From a checkpoint of a small transformer trained on Wikipedia.
Architecture: LayerNorm before each block, no position embeddings, biases.
Training: a variant of Adam for these matrices, 160M tokens.
MLP neurons of a small language model. Each row is named by its layer, matrix (up: input weights; down: output weights) and neuron, and shows model dimensions 64-159. Each number is 128 + 32 x the weight over its row's rms, rounded and kept within 0 to 255. Numbers have three digits each.
After each neuron's rows, "fires on" lists the tokens most often at its 100 highest values on Wikipedia text that the model never trained on. A number after a token or word is its count.

L2.up107:094163158131062175148110187084114127144157116155102083153107171133099092118161092144123064191121165154093120044136134150113134092105159144156108141108177082089129108096132063132166157142140105151145149118165125132168190127121085137153136161228085116130091158158126142133149130147135130096
L2.down107:153186123067123176114135101108144155106107126071096142086163134103134088125114139120085127147141148121137156138167161125109085094126153178105060143161100073096140122116157080112119103111116141060109129168134187138125178080127146117123099096193157170111086130076143074162134139165157205082
fires on: " of" 21, ":" 16, " were" 13, " was" 10, " had" 5, " and" 5

L2.up121:133090224105141163140138110152121149105160103117166121185151168095109149087122117142110137205140139143171103098127104135126069058134171092112140128096130079150085136116185139133194106102181074130159098122116104140072101126068105133163148141150061123188074140131145141118176152144119151117
L2.down121:165073093178192180139147138157060137068157171125089128182125113137062129114154104135103153132160138110126086108124166103160156135109085133137099132184097076119118124153162142200072093087169167158132115161099130151100090115197154084063119113158127147196076129141130154120136134134060118139
fires on: "N" 22, " been" 18, " was" 7, "r" 5, " Years" 5, "bl" 4

L2.up65:176136133132089118140099059168116070161112077055147082151136156201082124080074180119095113141144115142080155124162076142100151149143145138065072133157123140094142103173160100141148146126154134151132152223176138126126129106125077146100137125122128121148157114151081162122093095179126166116
L2.down65:124117104129126093140154112161177132143092167107105080106161129134140144143100131154095137144109105118104135117160151152146131139046097106167167098145136150161149078183134121139180118145108090137069112094117186101116113101152127192100109121149112119122066035176168097180069126183166187147
fires on: " by" 24, " and" 19, " Ed" 15, " with" 14, "Ad" 4, " San" 4

L5.up120:148085143144114166101154164136064103133133128168125115155114153158107100138104151117098101136095109157159126124122134201142086120127129124072126102153099108141141103117084123097146113079215163197143129150119123145081137201104076157190174108135138135157082133111167161114132132178213154117
L5.down120:153091141120133080130150092147130111173043162088109114144094201064149114120172148115179126121067116110122150158118131074104108149139164149192119177117126083174118113105099131155113118083146143137158086156087145120089117133088116143137176164134132157098174112083088127115100141105095118156
fires on: " was" 20, " began" 11, "After" 9, "born" 9, " After" 8, " (" 6

L2.up357:127122148149141125126122094158117149187133159137129132127081122255125189125092131130162092162156124160134125146094071175111116149168132158134133161118099154152058153087108096111121111122143106121121114163180104186187117129132153120086126139099184101134161118123156126128085045066169131138
L2.down357:167209154060192091132114083107151156128115183153135205200090074166117154148154110123189098138119085092145164092118116138087184175124112143163053175113131163120153134088042144114107123195176133122039110129116091129120149107091147136172121131129133128109125167062135169083141077116148151161
fires on: " re" 28, " did" 13, " cho" 7, " finished" 7, " hold" 7, " described" 6

L5.up465:081154131154109150125135092133126095137081118125158069110135093149095215137150126078101090140151111095174162140189111119148114117151153142103086099191154060096155104191143109217147098114145087162143123074125128130148127175138093136156149185167064143130146151173134178148168073151191153124
L5.down465:133133094117128130060156141114178074087122140118157117146141148107105111164089157139065158137125134085115112088155145050142117131082119143125077132185087140086101160143117114149151166127131134117138146123208167106165109101143151156120100127130081132207173115074131157139096063125127162138
fires on: " and" 64, "." 16, " &" 11

L5.up315:174078096109103091184135103151121115133106084058091084113162083150091159123115185190099079158153162076169155133168096111061061127118130140091125150143094169122160136119119138095141168132154151131166171157189101172159120164136120147178106117174093131119153102126130177108074119199113175173
L5.down315:094195116148127148120083178058118142162124184144170161067185168093111112103133178154130140115058093236125144146100135165111109143142137171100092072147117143130134072086136132126159147116173104125054119167105117152108190150145135088103125140123113107111145089091097096114147194093154109108
fires on: " by" 48, " as" 11, " to" 8, " with" 7, " through" 5

L5.up498:126151099152086134115140129127133116164097106122140104133084116182117190146136197162116135151094098104139163109111106118074120124072191078131066152079126153139086140109209120174167114133126095103161100127214131109078139115200159173143116146176177154134063085151131134144064117120149108132
L5.down498:129089094113170150099127092146041169104128156128122176093113125194113125153109095122143095153171105150147141147149177104102144124195118129136112135171109138138129150177086113103120136093167104124048153120146150169152108185075150119109178108152133157111177108028114186165139121209116161191
fires on: ":" 82

L6.up65:180064108129116140177153130058072155158123066122133105141057137172090071116109167134144093123208163093134100122138101153132120124148127148131136140138116175163143108138104117103148196076154133181133188136080090200116170218147088151157138106144089115136138132118106184119141124171183151090
L6.down65:133133097073073133099162160124156185120113139096181137099114156155141146083137130105106115114134125119115160077122142084126179148105181138199111149207150176132135149126114163170121120174149121117095093135182115066127139101122098153120091151122147179118142092167125122173081133134107137138
fires on: " to" 62, " in" 10, " that" 7, " at" 6, " \"" 4

L2.up48:151153154103072109146171067169141095108120123113150120067155071091083137127092165140140077123172122083099142109161107093139107120115137145120171136147158126108125141166238149158133102078118101124120150155158138087161141106143214148162103141111072066150131137123080100049135178132109127113
L2.down48:092143150089092138089136138071113170101162122111090104200148141113166139099110140100086154168151127139073106161088132189072174138133149150128155161145095112077137121126132147164139154176112155151138093099113122126089159139132174114128115091137165140134090172170165068157110102111074164144
fires on: "." 35, "ight" 12, "nt" 9, "lit" 5, "yp" 5

L2.up159:161136156169156117127070095165119148139149166142136131126099109139117190108121089088109081152170196197092153080173176150141125117142145151150082182148131133126102110128115077155172184105197111122162146115133089161165109160138128114179142145175100096139096100147173152131109117101124097147
L2.down159:177119132089098107113112125087112112116122135100133144153141090173155150081134067110088117125113119186068137112170144129172092171136161108087168150151162169181151132137129135156070102121114126113108181144174108104048056159171140092107148139105154118158152139152135114133132089167083137188
fires on: " as" 24, " by" 17, " against" 12, " st" 10, " under" 8, " det" 7

L2.up136:157172147118090153103082184078185190110135155165132111085169107101116157122118121148082088083153180140092136090138198130152152133122126123140104143115160133171155042122126144121113157115092137117151154057176103132151200129122143131175094187155190126144149159169118112098109083163196134098
L2.down136:130185130156149147135133114082142124158048154129086087141159135107122129100133158145109073115172078124208136120147180173186138177157097143207137098119118098054086102133090103126112148156166133127162166160172134095157160128194106093160101149131135171057122075123129061139125124142197098124
fires on: "p" 18, ":" 11, "f" 10, " Total" 8, "qu" 6, " (" 5

L5.up122:102106144049118184107090118107117072130149127124114095140087098152094146101078164108161061154176099096105113110163130149070137134135194131071152180159057171122149174155158078120143191122192111169158113209183135177163097109194138146192090087139088134111153165151121137156117120138131183111
L5.down122:125202162101151145110094143151120138092178142107099175116193190105141148204086138113050130150131089068167092090100156166142183102071091162190116106198098086132127145123120103100169080125112172154086150100140135130145156138071180060150113147178092124138082107102118141104111139093127131121
fires on: " by" 94

L2.up386:206165133090086152143146103121119134100094102136125078141106121166078138138093158158144070133098183183156167134138111150110150119142179149111143171111076181119103129109190111097110145144111103114130158087169117180105169115135121118172092192209138120138123159149110112105107103121182126082
L2.down386:154139093117098132090090116070126120087093099125164083151083193123195185168130101171125122139080076112167156124140180130117168116105131150143132099094136124155087122114132146112068142113130103135103141106177077098179105172155127136161072152073150114113126090127094207115140122030135124164
fires on: " km" 16, ":" 16, "\"" 16, " ISBN" 7, " |" 7

L6.up234:168151129096130142157156088104125125147105108114142077090140104146150208141111145120137092155127147067200099107115165139074049132135148048077117172091105112140153165084179108106136136117129146132116155158139044090130109117085112129180107125150175080092081152140139136187102115121138153169
L6.down234:116144129139130101079138067104093141137165124152140101156066168148070108103156180086127103125100183154099156143096157122153125106149126116144157145149167111181096186133148107080169141087079140144101089107073141120081153156122093161114081102108106118104128121123101123129106096117143078110
fires on: " a" 62, " an" 18, ":" 6

L2.up389:129140152073118104120110103096182166126158116141142088148113068120154129155116151151187137135136190048102094136153175104117126143134140101158076170165108125118155066172180100119135136088166108115125134070138115146172114141116172145159145141128105151152110130121153158135120105205173070015
L2.down389:151140135160159190102130138171126099138126166135088128173066118111132095120087120146132142029149124139173129128138155119085153180127075152138144147127110126153176110150069215149146164176118162112181081084145166111072146169173115137117098154131155092148047066136150139103182141178086104102
fires on: "up" 24, " up" 14, " According" 6, "or" 5, "ident" 5, " Limited" 4

L4.up113:127168237209040112119173115109127177094148124182129097118112111127105195215139075136109115112122117085165162072180108111097072090091112157109076110137131120175121139131130122104137126106160091179168132126135141137119217129100143130133162142117138102156144104137095158117125108091143124148
L4.down113:122135075124103173176131111179143126174099132184098075158096124154145137100172110115112118159108172122149179189124118138066072080101171120142123114122161162149165147101076135181151131155077147100096140137137211207117110176141094134059118082161078125134101068189082178155165084145162121174
fires on: " in" 26, " ac" 8, " Ac" 7, "cc" 6, "oc" 5, " del" 5

L6.up446:178170158177136164133138122104118116104105139095139126117121125114167078108160120079109153112122103124125119134165142077118112184181178153030162130107151077226140074135090088127096160147162114135134152161095112107156143114203145158202146158103094083136157151130125147066142131129109136112
L6.down446:098123122122127146097114211120105140156097042128150129144152135090154123120171114143074126109162086152146099144198123095136173088121113122146133126068108135152162134143075119147105106211158189143072079127205104133148147152138145140118144152099096191141102106104088108084133193130137126214
fires on: "\n" 30, " Jo" 19, " Ir" 9, " Awards" 6, " Vi" 5, " Nat" 5

L6.up294:114153089140113183112127069141133092110118106119107055144166102111101175140139127150123097189126140113194168129121116110135143141179140186075177179171148170117103177140127076154122171156206133121110169113079143127179118133111099159107129117145070106182115107185201104138104124113156157129
L6.down294:089103100158191106170098174153161078143135173097111094153130150130129180108160113171128094103079139104096078143153090110168159142133104132143118152164094159151160121139138125189116085100086118107084074112203153136103130084165142110110108092151102085190087113140125142134115133124130083097
fires on: "." 42, " Col" 9, " Wil" 6, " Dr" 6, " Cal" 5, " Jr" 5

L4.up26:136121141138116164084156149093133136129154151074157133147130092152091113127081098139069112117126141115157097119153108124164094123072148131116165210077119144121148103109127078042186140131143053196138120115093153145195145104144129128176161127215113133196124177165137131156103120098207128090
L4.down26:146079103103127176172160167136141065095123170095085125175111098108141110071152155150178117134219151196148144153166129137073118148098193137119144109124179130080120079106122104167151114116168126159109183174101133156122127133129132155103114148151048135069124123161103123138161053090126082146
fires on: " is" 40, " the" 12, " was" 9, " received" 6, ":" 4

L2.up213:181124119123107226105096095135132064201082096149143083079141089145152165130089124097188093108118102122145063098149124067123087131172099121154144166127166122179126149149144077148138146160172099137129098150093145196148166134132144132128153113113137118098177099148183121050125118143145120138
L2.down213:125160112149134162098147128160102192091108111164119091168097083131144043076157166118056166112127161133138075157106130104111179076129087196156152114120133135107108100159095111155141148173132156098074109131154130123113075138136100108108120162141122163182082094138122131136121036113109152139
fires on: " can" 28, " political" 10, " economic" 7, " social" 7, " cultural" 6, " to" 5

L5.up441:131136138111093136112165139154079113129118139150099060165111140131113145162138121189147114166179150145121106100176076078118129118107105127131156196107127132109169115088112076156163213085135101222147136071132146109187128121119163108152115158138078151140151125184152105181070083132088126105
L5.down441:140100191110146089120153135105139128146153104082117097123170135092167127092132061126151176105112122135190137133155132152105119056193167139126191103117108165143121094071139152155104088169071114105171181135146120096126126138139128116128056130124179145125152119146088115077152188034149114101
fires on: " del" 15, " exp" 14, ":" 9, " el" 6, " impr" 5, " Dr" 5

L5.up212:132131113192184139157155159044166116152115134161115110136157139175110102153143106075120170172180097157126093109101213127152129137141206064086136109166130170177131110080141065151122103082142082131117133126171058120126105136113106193123087079151143119169115099162168130156117109163141123121
L5.down212:142145139138114222176085199086117142099127128085103105164155117077190175121142123085122170106072114142147120100122078129154163127170097157133128169090134135088168179123131139143163109138068176054194062149198129150121137140168076117140131110115076092092118084122134090134101092140102115168
fires on: "\n" 36, "F" 17, " suff" 7, " Kn" 6, "Bl" 4, "De" 4

L6.up355:120137161120088172176162094119066086119120151104134085178098102148127124117117133150064137161182157122141117104110139157099074041104122139088123134156103125148159109199109114153126171135149122112144123135122075145072219154121083220160090129136148129119158170148055232127096098088103129136
L6.down355:058120141133152091086092103128126081184094142158139111150145171148190142161055123125078086168124144086091127132092195120155191112124103098149097146148086112130126157168169145147125114081065122098102165116196119130085078158137105111100068122123134119130143112153169078082121140083155134145
fires on: " a" 60, " and" 9

L4.up282:144158131076101098170188117132165116131091109088135143100167089128134152162129124191103116101120154082170116123091132086095108107102157162170174156138129176159167158148136059186149127108154111114122106224147105119130150114062195132153154145155108106174133098138159105118116142092178139065
L4.down282:154175092163130128132126090160047096070113183114088114114106125099126097108140140093160169094055115137108082069128146189133104104202050121132119109083149088088161131096152171148110132151143123126103164106138119157156094145179171097107189095131122201107083172109158061131101111103116118114
fires on: " conv" 14, "'" 12, " ass" 11, " ins" 8, " ext" 8, " det" 6

L4.up142:112120116131091148168106073110089147150123122129138111076127113146109210104098148134192136143153105091111096059102060117148138135132168147088192167111120160159113119135125135174149163044128065126123124172125172130179146111159153136137138104125081154162144151140135126107040126137115177132
L4.down142:137109115069124145100137202160140124113123089143086157102068156171137195145121153098170096095141178099094078150097115124120105150064103109151152108099095179091041125164136118154175183116101142132013065171180131142086120157128132097108134081150174097097116116122102120125102109120110126098
fires on: "." 44, "\n\n" 39

L6.up26:147090083133126107136187144129138164147111166083167144152079109167122193141064110120135068130114133136126104075108165159140130080069151131111091156182115119166209186067208126093160224060121169130118114150154169084162123124186171111161200128126100101115116092091123115098125127171183094106
L6.down26:117088153142104114162110184080080141114130113169081139147143145126077061165130157102204138147137103124083161166116189155100100112113186164118146088057125127112133058167071149048108101104181104141182153154090164146171144114095140150160153101126113175124184161130145129113147106120125142128
fires on: "." 34, "or" 9, " and" 7, "ome" 6, "ung" 4

L6.up167:141089143119123133184123098104040145081157053127119107136139112164111170154097123083198071143151090114114167089062074108139185117180174095083132147127161165194115166137112098148144122140170150176124117111097130172138169176149097133135073107103107117072147122193160118121112115127100148148
L6.down167:058157070169161105096118144138152133171179135161088114071121088135142144139138105091114125148127157132077119145171114133098124096133113134130133145093130096097163112115103212144155098103103059067098153079160091122125131085168152143086143170119102130146138120067207161130148189147112077109
fires on: "." 34, "ina" 6, "la" 6, " David" 5

L2.up216:084112156152160087132092056108159149120176059077141144127162065136107159153073121153103135127041143063097136137100095133142125106124136078110118132118098096100071115134131169156159157123142147145177110154131113142131107139186131188100101186149142111167096088146138114117155113147103141066
L2.down216:137118193062144140130153130036120157173076073113105119121172119155142109088176120122112190108125158090081109114123128141131127134133143163112112184172126118167132123100125107139094138138114125116131144122092171142145131160156116174088125124092161140185124150116128120108106100118124182108
fires on: "r" 20, " May" 12, ":" 10, "ph" 9, "h" 8, "rou" 6

L2.up347:141089155091119160143187082126152165127097105177105129074148080174126086166149147165125153167133142154169137081137081078095008101119164111105097121102126148149090107065131153086109173093121057174117162159145109173096145146133139117127146086139111150179084119123144119099100130147177198120
L2.down347:104185164229123161152109133104080103122069101129071160114122138137053153098121119112143163122101132145102106124135078089129094131104189158124167202108112132181158105178144138113121127125101114141175099172162100132132143143170142126071132111141118115172100143116109193093137163124150173107
fires on: "\n\n" 35, "=" 21, ":" 6, "si" 6, " ac" 5, "," 5

L4.up502:151132180092146108133143116120114118107090125116141127151148105115101147173123172101096100141107089143190135144158071154142122098105162154142114096119175065066071150133149094117176113158208107108156136094159141177109162153101111134118123070198100058201111091187122145145168093165137153115
L4.down502:081163074141126127171122139123086135077195075161063124122154143128171189076152140082112158070119096182146122136157137075095171127104170137065145125187104145117178122143081133109078087135148151111152100155107114112103129083139114114133152166071142196140124160124123114142113109148157139127
fires on: " |" 41, ":" 7, "tt" 5, "a" 4

L2.up503:155086144107113094136122171094133167161138182105170166143143119111139116135116100145194128085110174118160148125159152141132101107119144130175129142133157097163112066117097122170178126089145095167198124124105076215073112233114098166112195145109121080154079087140116128079182136129108104106
L2.down503:145138061142172125156104132133140111122162058136152144089145159109167201131149105086082137093173142114165087125152121179138086116151097121115152145128090150211181105113119102134127109175109140120191096208144147110128099100121104169159129132100074077129131123141178101095136155115100090150
fires on: "'" 15, " announced" 14, " began" 9, " decided" 6, "ugh" 5, "umed" 5

L6.up18:132146151150101123125138157024127121130171173143117152126156078129086156136143190106063089115194141132176162172085108127076087135131108085068146153249129149136092097137114150106152098133154070130129147130161103161157087163136103144146099131143121076124113144194126103128134112118186164095
L6.down18:117134137087116094127183167120098106139126124171171164073169129103065139116125159122129181085114163135138077164098161127155154124108102100107129101135158123135167129137111100086157069101181176138098090108129080109137128114028188106162102105143161136095119122082096154198138144122164132146
fires on: " the" 53, " as" 27

L2.up253:119069172088052156147111091118114141114088161155127126117138123140126142137169153181064127138139114096112143124112149103131108108111148096106146126131097105141156138112144171090152158092091104178108142138162151169106141140108129117092130155119178092139139128174127102130124088146173140140
L2.down253:127095085107108099155101147174104097094183154146056119131123137107102067167130144134132082123071086104159149119077151110103140182081162085175079142089173145100126202149084137098059143177103136122140134134108157124108117076142198084154115128118157160079084144135122153171096122136150153166
fires on: "us" 44, "e" 20, "all" 5, "op" 4, "ric" 4, "ox" 4

L2.up467:144132134188097108138171105063165092101083132148175067183155117127111189169101114191114127134101127149189166134152093109110125116124137125114126154093119105094127172114129163118133167124090117098136115138125070117132146138132152084126141198125181143148108155160157161150112060164178130094
L2.down467:094087131144138186129160157141142138156108180050101078118114183146138115158165142182094142104182129145121163124121129163107135102132117107116139115105137139147137100068119170126155137098128113131153096105107106117114178122202139107116143169052173084152111141185121138074056138098130203109
fires on: ":" 54, "z" 11, " Dr" 7, " Sh" 5, " www" 4

L4.up344:145124126137134124102083137083130129170124117151118040122127147155155181106107112138107100133146156096144179082114166170094112115149132115148103118095131155170131055150163056041111218181105167137130162117169103121142112173102126148156101106115180101169094148144147113164159089154093110132
L4.down344:154149118120133102082089157146123161102208095117162076140091087111169128120133226171052118111128103158154124136136120114176152148071091130165118062107150121106180174107184105140128051151137118167115144102194127136146141112064093084106117113128184172106121133118108158099064154149154159178
fires on: " per" 20, " /" 13, "Un" 6, "ed" 6, "lu" 5, "n" 5

L2.up425:148156140125094142114153090100192161131139151125175087123136106185131178149126089142092074171168111091122175106143115167152082143099118148135082175125148206159151144112120117087173145148186125123130140130140108112161147115106163150140160125129092109209173106116115137134112094082199221134
L2.down425:117127106108147179098109066122167166104143151104167108123133166187097146115151092089083186147159143143155113141179139129169136198118176123051080196042082112129095131131154121101113120146108084153105094127152117119121148098150153109095161143224134062130149149112109200192064166135133160111
fires on: " cl" 26, " rec" 21, " st" 8, " rep" 7

L5.up277:168134130126131172123151076121111173084186203104138130087197101094079202132079181104097131130146090126147124105106133158139112070154154093110107129105153135146124110084147139138152154142109135096117113166161114129134095153135100084099077122140190126158112075098154126052081130163135135103
L5.down277:135119149157197158105092130138071158095128191089099123150136126073082145073124125128134110157122150124137136089132135084081108152135116217185162140140121112143167131143121090115170140166123156116118100155077094171096173062161100139142090116137111161111110098165152107084169127140121155164
fires on: ";" 90, "," 7

L2.up92:114123138110133132085178125075123195107161145137114083110116081144113186136119162097069125137110153096214120112170153070152074138184118125062058127113135138189180123149153165059132160148107110148114111155089091150111149156143076108134121153149170070073078156158125132149087081136182109125
L2.down92:150091169160091113099106097110098152141152131110096147158145141134176149202098142150177146134094153182143139152164058107147083144151165086136165134093092071093072149126131123121071141093104107128115169086143113047166165121091102142135180150133180115141114076118095132153104083202122155146
fires on: " a" 73, ":" 4, " been" 4

L2.up226:104060147093098169124131115069146122190100053151155054176108126173124182127102132162109093173164167136234160094130115115115103157139147120103134160123093151159115103123171097175125130089176170160102184118148114100104168106140165163149131157185153144098118144149128124158114100183170127138
L2.down226:141167095140092137169138122128141079127140189104093137139121137156066126140122139151129108119100087181064106097149093144143181134097149172164099085106169165142143112098098099094100108145166071118169115154109116145166100112079188086146161105130057132183092119061074103199116098141166112062
fires on: ":" 21, "L" 21, "(" 11, "-" 9, "{" 6, " R" 6

L2.up113:113117101136143073120129124040117150192117123095153149122129186171151170117161074118117122142087168130116108107169101143100097098183144084118129113092154132122099090116119146118125198120163118126144150150135112110194092210100123198111112136109140098171150106110145130093195073149107132105
L2.down113:149094135142145092160147112127170076076150136097126120174097158192145138101088127144221071163146134133121053153067066162177172142156120108150115158152167117118115153110164095153066111139087122123109120101135133127107112130150143104126134134153114128145119071109103139067139143137107102146
fires on: " su" 17, " exc" 9, " qu" 9, "d" 7, "mi" 6, "ti" 6

L5.up237:136115132147103141119086107112155204174136062125110118153083082192124143124087121202125101085091124157085175142062152154103136121144139081121092142160064137113150123134156139109130173120078159106155088131105077100158155153157122121138118165144177117137110112111121161077144074158175122032
L5.down237:110087146179147133117145150136119106116167112075186144177053113173101114129106167152162085105113146130135110132142127124105127120145100152122083103128163151130101116140113155103120119144163104154149096148149117123168123156144108139166056126057135124170144090183121141156110102072184152146
fires on: " |" 38, ":" 16, " Website" 6, " Goals" 6, ";" 6

L4.up99:152154150159112136189170094109174118139159168118114082121156159198095176173081114112167110126166075121152147098197135173091118159211106177066082133086116112133175095132108097136156136157173159132128098172115116097136125091177111118116124109112134098120168122107128168114104070087199193103
L4.down99:131171170115184118153155135163099125208140094170106145128119065116133074075147162108053123071073120152128124063072158120154172179087120096104139142105130108158121134153105131137100132078134101165083114120163090132098102143115161095151119087137100173188123117104091123178149185131117113119
fires on: " al" 25, " ad" 16, " lo" 14, " ab" 11, " Al" 10, " Cre" 7

L4.up232:156140132142101124101186147101100055121162140180107097142108138152091206155037118196152099120163159049129123118175078108101108118131108145147133153093108104134126125080100079129136156176118116109144032140104122189164143145136116153099127142151157099161079138134112182139072088134123125130
L4.down232:140167070135140098151100123058125150167101158163157147126111137161173133162120144140085141128110104115170103137096117140155115138160121125141127076089093144140106106102097098142129183134177126126121081072158115078091057168097086157162086099175176146119076097131145175151157098111173152137
fires on: " for" 39, ":" 7, " held" 5, " played" 5

L2.up461:129068107074096130193107113093183186178102172098130111073146097114136158103128129092100097121137127101160099166138152158135137137167166133126072170215109117176163195147136086182119110087084151131142150150113104126161173174151158123109148145130064086083126137150218135144082098109127185128
L2.down461:163165107138117182107160146109148159089135133082046152065070092117206125169107114097144098093083093102124149138115100158115118102134097093154133075130099094114172144134077126120144093125098174031072144129215113139166049152113134145129133098120100125094110139149112124193121146102158120129
fires on: " his" 27, "iti" 12, "xi" 11, " what" 8, "ti" 5, " whose" 4

L2.up411:180109116128121094086163179147135155175155184099151134106087169215137109116147170133101113175163122139099087083144083146185083095125121178133147154153179155127084203081120058053138139160169099144138103099124151195214110131086109147183131120156128161172114140093112121095171137134177128145
L2.down411:126153117135103099153078085092113099150158184086121154173121148098096176079085156040167117135151120139143105091130113077138164142050114083121107138098120124104124139103066099108155119146090174120126161145118189178180160172090146149090111152132197138088081157060176152166104105161101202135
fires on: " won" 22, " to" 11, " in" 9, " from" 8, " finished" 8, ")" 5

L4.up227:155116142090145161167180154121110177119154126103116135099139132140098115148117121160090100145124160134090163103156129074104120120110121078158074116141157163087089178111153091102104124095113127085123075136175037074131149143108117156122087160174158135249124113125138104087120123176133134105
L4.down227:183127079159140117118111177152149093053141132109133135101142183072126069151106131133121095075187162064074144131144139094088131126126177122144135153092169139130144125107095121132150150129112129148162159155129093123147136117138148131169094115148092140160106120093149133160150080127156154096
fires on: " or" 19, " /" 13, "Part" 9, " And" 7, "wh" 6, " |" 5

L5.up284:143145156132051180125178112128140162135142125136155054120112107139135171093118144141127119135151131111167149097198112076130101148169163116054082141152131096150201125099122105093148120091114134163122101127114072086136153158188060171189114171110077094168138173118075190138116103103173170126
L5.down284:091120116153101143100137108126113150182178088114138104145113115102137104093104160147135089108148153124130083105105112123145099126180114139108139140083131092152110085112103128130178129112091137176000123127164102155153149146116110138180116158141119104134144148071122123136117124113125090105
fires on: "." 92, "\n" 5

L6.up393:154131095128087128134100091143086079129136157092136099120138087189137168140070103088107083127113138092174163125164110177090121154165129129094117167150090166176130172138118083153124137087238133095130163171125136131156143114174118157135170155166135132106107131117119162119108137160173140125
L6.down393:175093170062149097111117143181130184128142138110160185120167116076157143142105143160102099095099156132103143109110180094118172135107103101191156100134098126132088170154125137102128127164089148158155114104129033081115144135170132173126093188122150126109146051201142101137122113147116100106
fires on: "." 35, " re" 17, " lo" 9, " ab" 9, "Re" 5

L5.up397:153202148131107127122146140169153085179086162135132092115139128096103116121141124124150160148133149115136159150155131114130069125203157118096110134191111070131104132095171124134103094142165112108122120162081092158073146215143084142082094117121149081127085110156098171081152153120154169132
L5.down397:096140109093111138086107083060109135136127072081088105139103145140100132156170132116154100121091061135123120181075136143164147122158155130083146109113149068134166134141086155143111126117179135158137116149164168099133105152098158081152163118128139134191109168146078174082081129160083105129
fires on: "\n" 30, " station" 12, " it" 10, " team" 5

L6.up6:192080111159123126105124190072070132138134125092100116172101115119114083105137166128171082169136145141155134154184163154148092138087165114083100168092147199169174124163142148093144169124140155163140124158134059156074110150143133117154070127121184140098157124129100162093129113104117120176
L6.down6:082100082100150157184156088140119117069108105124129174107121139059179144149147114096130138200127084113108098127162127106186169060118119156131116111119143113144081130103155126152136127177164121127081131097148203185077104128140166147107149165158077139102116128116140073145112133135121068124
fires on: " be" 31, " we" 7, " to" 7, " one" 6, "\n " 5, " being" 4

L5.up341:124165172136117154122131097145091103094140184083138119161123178132108156116091130101079123158146114161205106140183091150060119122100135113074132137115152133124133067104127110129179119122187100096160156127118147176143124148128130155124113160209102103131153148203126159103122133076170151110
L5.down341:126076143109158125163119168134145071147181126072086155126123059091152139049127151133139069128182144152189134126107153124111124154133143144104126151088114116095148114148098106131196161139121124065123160184096100140125097073096084146175164147129101132039137098124134159143138128143129162174
fires on: " as" 38, " =" 15, " (" 15, " was" 13, "," 13

L5.up450:122106173177112148052153139127126122116039132128119166139066092160091085116143162210099151146129118116124130154096111141160070104120126141155138157116151142153104133197132086108141132102191134184181090090155151170108138134151138181143146066151086076173125156175140153138157117099157116126
L5.down450:158098116064164113143160112138141104128190127122103112160143122145119159149150177106153086146141113126060152123074154113059155170060183154129120133088203126117178189146137215107083199141127163121122107164178139158106111140109124164130130148114126150130067144147125099153083133158118140137
fires on: " in" 32, " at" 10, " December" 5, " 18" 4

L5.up507:139151138109139094135127157100091110136113143104126112121061081145062078158097178117175096083178098102144093123118141186145094133063117186138122130125141176113193083178204083070124170130151152190137103142147055116117137131075118179162105163140131146156147169138140131130139155100117127127
L5.down507:109144178134131171153098121114141083113139131099118125127096103131194100084157032112152149130079107161077135112099119131122135109136106095159175112046106086151119163107145158153164131164114113120099148129115101182109124127170160099125163046086149117136156120155126083171096148147109109085
fires on: "-" 45, " the" 7, " ISBN" 4, "–" 4

L5.up503:109139159139131116138102118072131194151104159125189105155150124130137119096113156111145133153075064145133175138174155174139116115150168130086109079134174138099195144127130087152127184067145160191126152112079118082130139173121086128139108202168150098164155093114149107155094115113142148108
L5.down503:095153074130180168141138139124128126081133147133109142118139093156100158127113171154082111166132112096180118124121151052093182135086106109164135185127098126115085136123130122133186142161081191086031147172179067119142119077121136117084092154131132113151114127137185181214146081086158161134
fires on: "," 30, "H" 11, " even" 7, " \"" 6, "D" 6

L2.up44:164142090159077118127164102124146107135082125097119133113132104170118174129081212128149056165192161192088164112190089153074170132124151144140137125152111161126078112126131137157118176119189122163143117144193124175152105114156097115186134157167120106168150105189089132131104076095169190128
L2.down44:109090150186085136101057124122112079091074106125126118157115092079147198133097140068168104151102136184076149146083144116155145113078146131164160079192169106109143133114144100142099146147108151146155101157117110197129111160129143182137116183151099104047102094151032129157191176160142113134
fires on: " as" 30, " by" 29, " de" 8, " le" 6, " Le" 6, " &" 4

L4.up93:117147119141132157153157079142167126091141207107091113147122108106119172127161115164127128152114073161155123119130115105140139122152129173140093147094094124150157180148141138116144130194086129152171068147078148114157143101098104126111093169162138102138101062228157134169109071074212107146
L4.down93:119083169171129131103177169127185192124166109126150096127158123101117124171149096101213085153095123145079161183163139115163159095161058119087176145121146091163166091123127173139139151067158143084161122119143097130110164176136120109157125109152070144138167118117090123080149092155131129147
fires on: " Dr" 11, " Democratic" 11, "\n" 10, "dr" 8, " general" 6, " Christian" 5